Part of a small language model's weights.
Architecture: LayerNorm before each block, biases, untied embeddings, attention and MLP in parallel.
MLP neurons of a small language model. Each row is named by its layer, matrix (up: input weights; down: output weights) and neuron, and shows model dimensions 160-255. Each number is 500 + 25 x the weight over its row's rms, rounded and kept within 0 to 999. Numbers have three digits each.
After each neuron's rows, "raises" lists the tokens whose logits its output raises most directly, leaving later layers aside.

L6.up719:503506534478528506527471536460514521462471475486470491486504498479480469518532492489531501519536521509526543527516513499531462524541539464461469530500484482464471510467532519487495471533494499490505487479545524507457484510513505508475527453483493496472484553464488460482476499457526512508
L6.down719:518469523473485552507492488464506472503479435494494480487528457468471510503508541506543508511545464452532540491445540503515500465520477476468481503521529507534515476516543530471513503483514500500548496495475491533505510488485475519533496490519520464480493531474515480522510498481473524465
raises: "==", "From", "Since", "===", "However"

L6.up629:543564456441520470460506478482475515493495473447475484521530503481511535492473499504481512464489512489516548438486482552543495495508518512485500487496474512534509506511535483495514512529543535491521485504494523462498497488520518475504458487491487519502509519503466489482494507554531483513
L6.down629:522463496483491462475488491521495512499507520445496464509516481529483507469472506472445482496493498504505516542482481495516476529539506484526499533521491450541501487483511514510477511494506469494503502469499533495504508504491475482487517503506496485493543514447492523498533495511515481476
raises: "ing", "ments", "ably", "ed", "ment"

L6.up351:461504538491506500511508508464473519524524517512507559516528547505533518503514508487538514488484501477500499497501475500492472466533476478506503545458550484468491491475527488470482461536496545515465464503525535530483505507511509472489480509531503463447521474510498514503515515502462490522
L6.down351:527478452516512510480484506553514461508473466511507440505491440488503493512510496503471490476541520543518481538482506517485518537466534515501521469491472509532488483527496500484538526448504461452499525512480445508474509494510492510491514486456502505559503517512468473473478468496548482449
raises: " if", " depend", " %", " choose", " need"

L2.up720:495514502465493532475509464520485538456507458520543501515538498506508503518459488483472465513477533482524498502542515470468453450548530475513486495489489532502535494492505507489494537517478543507456546474513491495492497515513500483500473499492533481504513505484516496493539485534499533510
L2.down720:475487490500462504527483507524492520483441495537489456542476509510470510501467499512502496547504514486484516536444514502484465534479501498491496502498517530539504471508516470472509458466507467443489522531469501525499483478493502492491449507502506455465520445547488522477529533513471532511
raises: " themselves", " him", " himself", "ify", "wen"

L6.up1186:480512465485537521470452477509483497488537498488497462470486514492494545495483555518492502495517471483468535462495475508540491483497461493523502499466533486473532525514459513487505466490467484491497506506489514478450522468519538511527511480487483532525522530509476469527501517474515501503
L6.down1186:471505467509475522522474493524475496522555474520496454511520556548483497526510523501451537520507481489470501492502489508500506476441515464502489452439538491469510491503480487486462477479506487520473543509514504512507549487496503548541529539538483485487458526523500473495531487502482558478
raises: " countries", " states", " provinces", " all", " districts"

L4.up1596:513495525514492485560517507442444501475484514497497483509516476521497505522506523528554497491509488538507493515525510486488517484516464506499489535477480491533511503446503503525537509469482509537528546483512480529512482514489464513484528505523498470522527429489482475458480519519510469485
L4.down1596:492503482511540493484535479532486467498504514523450478497516505473473503503512551499423500516520514489523512504485495516511475476523485510490496461509509480512519471510507493436465529493463545524466510543497561543532493482495528524457449524508519511518476475498523447524505512493484481482
raises: "886", "200", "76", "54", "8–1"

L6.up1862:495482475513487493505487479457531471438525441501453470513524462479487509455486565518510481558487473522505508499493554546481536518464481526498458452487525528492489490480477528500489522505468499507484533492478466494511532509486494498479503511511486499523527472485483497518513513536485459495
L6.down1862:557463477522501484462451501509493465508530483474474506521531472491523461510489536489547483516472478539508499461572471502465540518459502522502487452527514535496528500510524539444517519515529498548495473497505454499479482520488491541513503507490528482499503520517448510490512490515479486510
raises: " \\", "-1", " X", "\\", " +"

L6.up525:459508517494500491460526492510501470512475497481473486433454475503472532479456497420499496473483499488478539493508507456441521500512468498485491487531453490523498483492521524524496520496476482490514517496505526498516520519459498508488475502510495485514476473519496473520501505459454538519
L6.down525:485495499472468541494506533501527530458488480466489452478479489486458521531484513531494524499507494479523520475521522546516483516480521541511477498493484514540521532480519493519506498548483494449538467504486481514492545499475496484508514490471488520474503515530464468520490520477480491508
raises: "ock", "à", "umb", "list", "itude"

L6.up681:499525493497568519482527531506490464472502511512507495507467512497476486517512490508506475524501477562474509501483519480483507537460467511508495512508494530497489457507489516517483498447500510522460506504494513520484458475515488492498509474489544509505506558476481471528460522519515473544
L6.down681:523531516457521499486515462527481499491504506517488499537461502510518506486497514482515484550515524483529465494531483475517568513486507457505505529472524504509529472511477490444495477491478523528474503492485522533487505446475508518491550533489553512519520497514474471482468535515531465488
raises: "led", "d", "ling", "lin", "right"

L6.up1042:500475513513485507481521517476487506433533499475509531535490515491509542478566524506515511495512525510576482494469508497507445505480509565473526536483491459499560518473523506474523556485457500491501528492495457500488472502579470477512526556454474497493487494499480531508491484434520463518
L6.down1042:530482485514467523517488522486459486468561509521533539512457482502527479469485509544445500534550541512557531455501512541529464521454504548545467501501508485553510524471520496503494533499492470485431528490515508534512487472547495486508504523488481485455476532518470493528539517517529492511
raises: "ism", "ist", "istic", "ists", "izing"

L4.up568:514511539503519482482478480450497509521477485517503525529512522516490489482463532493481496471464483503487486486499542492470478516485522468508527532504475528499507511510494470488566506478477491498526483470532507487514486513540512524522516505490510483486510462464492532526483496522461511499
L4.down568:511470484534483487529490505530473469440513532491526507485460447477543493504491505476495545477509519535492506508526489517517505516504495525493466497501533453509471466468454510498526503559475528475429518473519512504492555505530484499513479438490514527459490550552497493497519531536501498492
raises: " exist", " appear", " remain", " become", " produce"

L2.up784:530524529489518506500520460466491469511503502488487496490554467511482514490527514466495494491495486525488508515506505504464458523494454528508498475476505476496502502532524473508524510526491512493486544544504548488525487499525533506535527500522543529454463535495462485499474514499469504533
L2.down784:539507500495526535533495466490475489484524503463478474523492486490435550528484550473512490492484543514485533482490516527517454532564514500510518499478512476505499515470501509528522507493537493502499501495477449493512520495502485467503485485471508546475482518515498508470500499537459482505
raises: " own", " successor", " daughter", " friend", " sister"

L6.up1107:498513501492524510508538476525505527488486510522478499465498498512487445517509518484523511518503523482483518476510520500506517499542504525477477556478488471508488512516506496488500457505507504476496465498480503524518449553514547503476477442462507482474500469523507436503503507518499508520
L6.down1107:506534440517513542532499479491520517533491553480506548482483492514530490513507560475512487505486485485453445500510497497472490488493503510516464474502508514526498512526501500468490497544502521458508541481508512544537495503499502509491519451494501503488480492529474501519489479547487509547
raises: "est", "ica", "iest", " Table", "wee"

L2.up1410:509502492503483494519534499509493536504475522489474514544505499473523524491491537501474524539499483524515475506474491484538529508511504529491510502483504529483537505465466515473540450506494498453500518466497525528517489510483486515481554501466538502504540461496506478506506530474475499512
L2.down1410:514510486541517517494505483477480528530482528512492528498484514486481523471448510495478488566547512482524475505490503502521515484516569523508547517515499513483517501490496557487506509518549486473477498471519554487545533504446477501499539539486546510515488459487487481466520539486489519489
raises: "formerly", "Note", "including", "later", "through"

L6.up812:541489507539546505486496471458509441502505504506489505536490520459431503508471488501477505451523547459479547494489538516522505530511526476477499481510524531498544498500498507497493499510542468543416455475478499503554452460485477518495503504536480519574451494512505555499495507492479483517
L6.down812:469474495451528518461516492532509504477477526554511509496508480504494523495514518545494483470504509506539498541492516495518519469463466503505525521458501545484506525485499486490501494520527503475526467494494502497491542487460528532494535516478495522546524525474525562494517486512499503536
raises: "ome", "esh", "ody", "rator", "vas"

L6.up206:496470505495538467500493466498501470477505465492497466491455511509517452496507516498521466454459493500509525459543505454487567495470476496504524476496486551498480493516466490508501490530493548516484477500495479469516477465473477512483512563502498540493508483498500468523469490489501519532
L6.down206:479489507523483475534466471487534495491533513498523460520532494556499487485503502490493519513459466514485504507511533471526516477477455457495495492529501493483511505537480455549481522546497533525475499424510504472521521472490491485514514536476456526489524515510497487523517490522476547542
raises: " well", " opposed", "sim", "pi", " soon"

L6.up1658:519509450490491514509488500522477538526479498527472480503473517481490495484468450496483491494479467515494486475512449467496520480555547521502505526459470476489510479504549538502489463508528521510523522483541497506502491537508522461479507532520474531516527506473531450518455505544515536488
L6.down1658:457510505509475545525505505494453491546471485523496507503464500468483492508520540467491554451484499482498477507487517489502450497495467553473545509493525476496505499470487527494487475513551508491513503466533527480508480511515479473545517468533460491484481481519511480496495503509463464500
raises: "an", "ans", "and", "ani", "han"

L6.up1360:522485521493508500476492491516536478484499460466517515525487481515509471451478480499482483538496479500484493521475504499506487523493494499528494484480510498488562477494427525505463555545477530487466502525478486524536506449465487497504497517483503471503464503533466518513499502469456510548
L6.down1360:478511520502529494479477479464528534451433489500513517482493477533480483479513524466565503505469532490498484515475559481483506447529495495524439493516493506505459469541495490492485504539488537498471516494496543560471479506479466506489484524492518497468488539538488516512511486487501458535
raises: "ly", "ally", "ture", "ret", "rine"

L4.up272:504541498481527509506509513472480500455478483514514527509509498501497491481476509524455514523514510481517475508474506515492528481520475474492461516497502481511480498483495513460487498552466517496496473486455491495498520505482505499501500482454520556541471498508566534537484518526502503512
L4.down272:467524515460493515491482512469486493499476539518540573504486475490491487514514502471468512521531506520507471445518516495499500521437534515500484443518504484478504521495489507499509476496512532537506489508467506510518486524497460503500515519493465517477469522497518528521529509527464501499
raises: "ica", "ous", "azar", "ía", "iest"

L6.up304:501519514490506468510468507497504491447470540540500473456538486477511530472520499545529515509530477494478460495517476528504504497489498467506525474468540517536543456508520487450481496494506484481489496497548470491473480484487503502470514538504516509476489492540484527488509511528523516496
L6.down304:504492497477482485546464445495492493503488515481485443506489470488497507498506451490555543490513501482500513536487519519535462500509478464482513489488509506502509510553428502452519507477518504501505496458515478504506486479494464489508497523481486509499506497501488494501505509497516498547
raises: "ted", "ting", "v", "tian", "ver"

L4.up1464:462561520521487508526465487493551527483495477500493498498502508517551502528504461498495512525503512467501516504522521501490462504534485529492467520504507535487495519512527508522503513487503483520442530481455476481494486489526503490467503520509456437498503515464515480495515560499481520498
L4.down1464:520486537494514536478478529517523516521512522506511483464530500502484569469486511479483527483460523476515478528488489493549473502547500475482514481491531486530500476531498463515507499503493495540482519525488494467565467511481526474489523466510491493518461485464476474471486509547453521499
raises: "ing", "emp", "away", "s", "ache"

L2.up243:471533473534527470508466469540531493484449446487551494499519506512530497469484527501488499530497495494494502512470459521498490514464500487499458489510524543536507533474502522484496458490478512539518534525496510525483466520478552458511473530497508516460518545538490464486486476515508502462
L2.down243:473507478533517531525500475466470554470456502494454512521540491479525511531483477513500484510477510458534516526500514517478484467536484542516511570510521503517507501440522534497524522470495504502488526491500515505482533476456529496570515533504503504492515465490491499464474441495487471494
raises: " them", " itself", " it", " themselves", " this"

L4.up1026:503520503458525493501493496527504482514490483502528488475538543495505489472502486437483497542538511484529507492509527532521501514501467479490479538508446508548544517486476492514507518513525469450516451486474528530462508473510494475514492454483523510518458478500541579552545493523523478451
L4.down1026:505492554545529501537517510508506523500519501483516526474515488496508488483501485514488516500495509497561486501503540522491482495461506506536484497549499508531483514482513489519513506465476457511503461508480541556461513486498542455471523532550522489547502518476488511525540522499481515489
raises: "ification", "atory", "ations", "ified", "ity"

L2.up38:513497480530519518488459527511476526467510528511478475501476508514493502489536451490521476508494490532487488527463474541485482438519498522466494536488486513496523503466547489484479485477525496495496487531494502519493500529493544479477475495520472546500504464500466519484452517519489468507
L2.down38:546538543491508489507501467463478485544490486530468496497466517536501482493500488515506478482500515497490485497518552474500504498521515510487520505495480516504506514488513450535488496469513517481519472489529486502447530451470466471493480497485504548483477527497517504497536484495481521541
raises: "uka", "ious", "ub", "ua", "u"

L4.up932:474497494431493492519471520483490516486466483524480488495494495514478468486531517512468525541532485500521499499472534501478508516547498457507492518485527507499521494523464504506485448504487487510513539472538525516527478517491492487486570508490501482462492501505496463553493492516525541526
L4.down932:502521473498494482527471459476489462555498505514440484558508469448536505523506522503468471524481510523514494501479483472504510497524494535478517524514546506463519498502502505483507486486498512461500504476508489511496484488513494495500537442514520495510507492500504455558485508516488524494
raises: "an", "ai", "ur", "u", "ans"

L6.up426:470520507445490483506486495505496541461514451493487518504561534498454525510492498501488517500531513497514473465531485495535493459471488476484452518484483487465487485484539556557519500495456485509459512478503514526498522479505470502484475525447452481454507506457516505508539530468514506487
L6.down426:477509521509560489502490486497567501453471491521493522480483501527525526493484493466503507507544570477489502461526507468517490496483488455513473502471485527507508510541521512528506461549473501489512554499529464467525511503506486479539537536492494508513496502457513475516514497495493504472
raises: " whom", " which", "whose", "cat", "rea"

L6.up1768:547532505486511450498494479490535478500450516543484503490498525503489510481501452483504534500494479499532478487463502480538539484480442537527495482458514483481502545518472460500503460508492498523469479506498519493481476478494513494519486494493519503518513474486501473520527516504499475448
L6.down1768:527473536487481532554450500514511497531485462523468466461522476464458483499512514487514494474504547524497508510507504515496534499524405515478519452517521489504517568431490514561510504466458489525493534530536504514543486490523490481471507515469498535534491498499481477502519454423484465531
raises: "6", "3", "7", "4", "8"

L6.up1289:536497520489518498525464516480504501491506518475533512485523508500477460449520486491494495520510475441514499481492486482475491516505494476443500533466523531526527519527497491485496548486479490505522491495508467545503541512489484490499500504466510528480526496514506492523483464449450501489
L6.down1289:499497472457480487492531538475499473508475482533472503479461523508475512493530526492494509535511497520499502518528469496471511536455517505516495512472510529455481500523510508500502489516519486463519492530539544506456521492535503474478506473467500477509519498509496517502445450512492495526
raises: "iles", "ol", "ole", "ow", "rous"

L6.up518:477497523464505497496502480483501458478469486474511489479543480474506515471454471491511553500506505504551484487483534473513494506521477483528547521446531491544488500508499496487485463499494465502485488469487534512479462505497548484507523472469508505529518495539478513498521481499527494533
L6.down518:482476535471512495531490505481515508478509494489519540479544482417477494485493487549481511526488498479501517515506520506498512533511515461562488546441533525523484495467528537488453438485513457497518528518526507552490497502501477475527511514512506471550516514502504515454489484546522470501
raises: "head", "stone", "hold", "ton", "ing"

L6.up99:511475499459527498524489505468541515495515517512472500524505481498469524440529542482522496515489476544510520514467488535462492535503487492437543495407505535468449486511488478483508479485503449524497495475498499508497458473470457519533499468491540474518469507522495441505502488478527487488
L6.down99:553485501492509513491524527501501512491501502521526480545524499472504464500471449507522532521462461494528512516490498508458502503569508453525469504529538487493517473491483521460496490473501440537487496559519518521501508510470506492524502480492519509477487519489539515506480499508472543462
raises: "raw", "rate", "ir", "ache", "ress"

L4.up532:493510543507502512480453517500493504473522502476455517476465487483504505529497516483532521519503494499506527513494488495516541510528507472516534513462492469497457492516485486494513489523509493488497491542465497498491506533528486498472495517469533524463479491521500515488507471487552525488
L4.down532:501470518513475481476485509516457522471508486533509498495492489512494477487492475466550470500500509491504492484477473457493477459525528452506501502509498515482487498500522469449505498475568471536497489525501513475465479504480470556511456503534507520496493513528507490477461533481561477530
raises: "illi", "vi", "ally", "née", "helm"

L4.up1715:505526551457499506523488479479495502473506477501514534467481511498512468492516488488538500490476498540476494514458471535518533538446423488548478479503495524505507507491513474506519488495529511484511533526513535499515503503474524500485485531521467499551499506466485488492510514528464509518
L4.down1715:503503538496515528532473504536454467499568515502493494451476540492493521480466513481473476531504495486505522512497507479495486456449447471502502494475541468497514492505506494492501479498481486501511495503495498535541522512482526458463485500488481494487450495484501481496497474490479504495
raises: "6", "3", "5", "7", "2"

L6.up243:489511474475503519531539474503498448421453542513485480506524539511491496530486496504488523477493518483468517493476449551551483478525469515468512526479445537532507500522497519497510501501525521500514482520495534508514533443480486440477503498538529519483518445466509503525476483517502473501
L6.down243:550513524459483494475506477472508536481494522489505472540539512507474469523507485483473499540506502512434509508473531542518498506504476518506527518493476553494491482498520497521540534509480496539510527501474542503504512459495497525501497528530539477505522517481502504524499518565546517479
raises: "ture", "lement", "ments", "ment", "tion"

L6.up1594:482489506512479518468456470530492530484491463488468476501491521521534519499529523537516461551479482529453475507491528530490520501528459536510460528497572501476469500522502518516463496478474510518522501501513485506497551537488508482491515484458530491527468500476486529522470494493492517526
L6.down1594:553527506503499534519454480505484533522511472537470512479486517489522475482534461514529494577506461524485514485556486472447557516517522495551524516486533507476498512540510513534472486495475510492487506499480513510548504505501529548459533486508491519543475530438518537512509500512523533553
raises: " critic", "Review", " compared", " Review", " review"

L4.up1610:518504493502536526513499482501465520493493543524507505494503471485545464491467525540454507561520505466516521500507538498540492505483490493507537520496474482532518522516514500453489498444481531487498484484496482530515495480482506507472471488519507514509523459482512540493466487515535461509
L4.down1610:484453563503476537517491457503475521476500491485478450480545547516468544496498530543517498476460526482491503530519520532488513543507511480505509477495510530512510520496481525489509539472457488492494477470446504562471477452483496466458439531505501533510495501503510499487486487519481498462
raises: " themselves", " himself", " itself", " him", "ish"

L4.up906:502495473552533475490497486515491512467469513507501504507491495502453523496501516498486508432489528507558474495436462501528469506480492537487493476499565524505498554547522492488504495517527511472487502497488514491546491552490555514501477496517484511510511530506491484511509487489509523509
L4.down906:494513486524531472509490504508500504470507491515474515526459486508482520517513487528476475500484496500527483485474468515509462520473511498511486504507547490482501530508520505513548460494463486494508517517511496508540501510503519489516450465484505476494503460478504463541519464527527523545
raises: "ble", "bu", "bur", "bit", "bi"

L6.up509:464473486501539403489495496505455526477518468508509472485510480502510510523498513472497485477500510457509477504533462455531516511531490486460485516504546509536503454517489516453526527485500524472488509486540491468467447521501517477477481534513536486481485491528491493508481497498539511516
L6.down509:486495473463473430533471494500484510467485467545523528521536486516554553516517523469493480504512477497520527485518480482517495528538492496442503478509489494532512493494487540518518471463517509497496515470523449492491490550531522526496478535499513482472481512525473458467581510489530469499
raises: "rd", "ux", ".6%", "istic", "izing"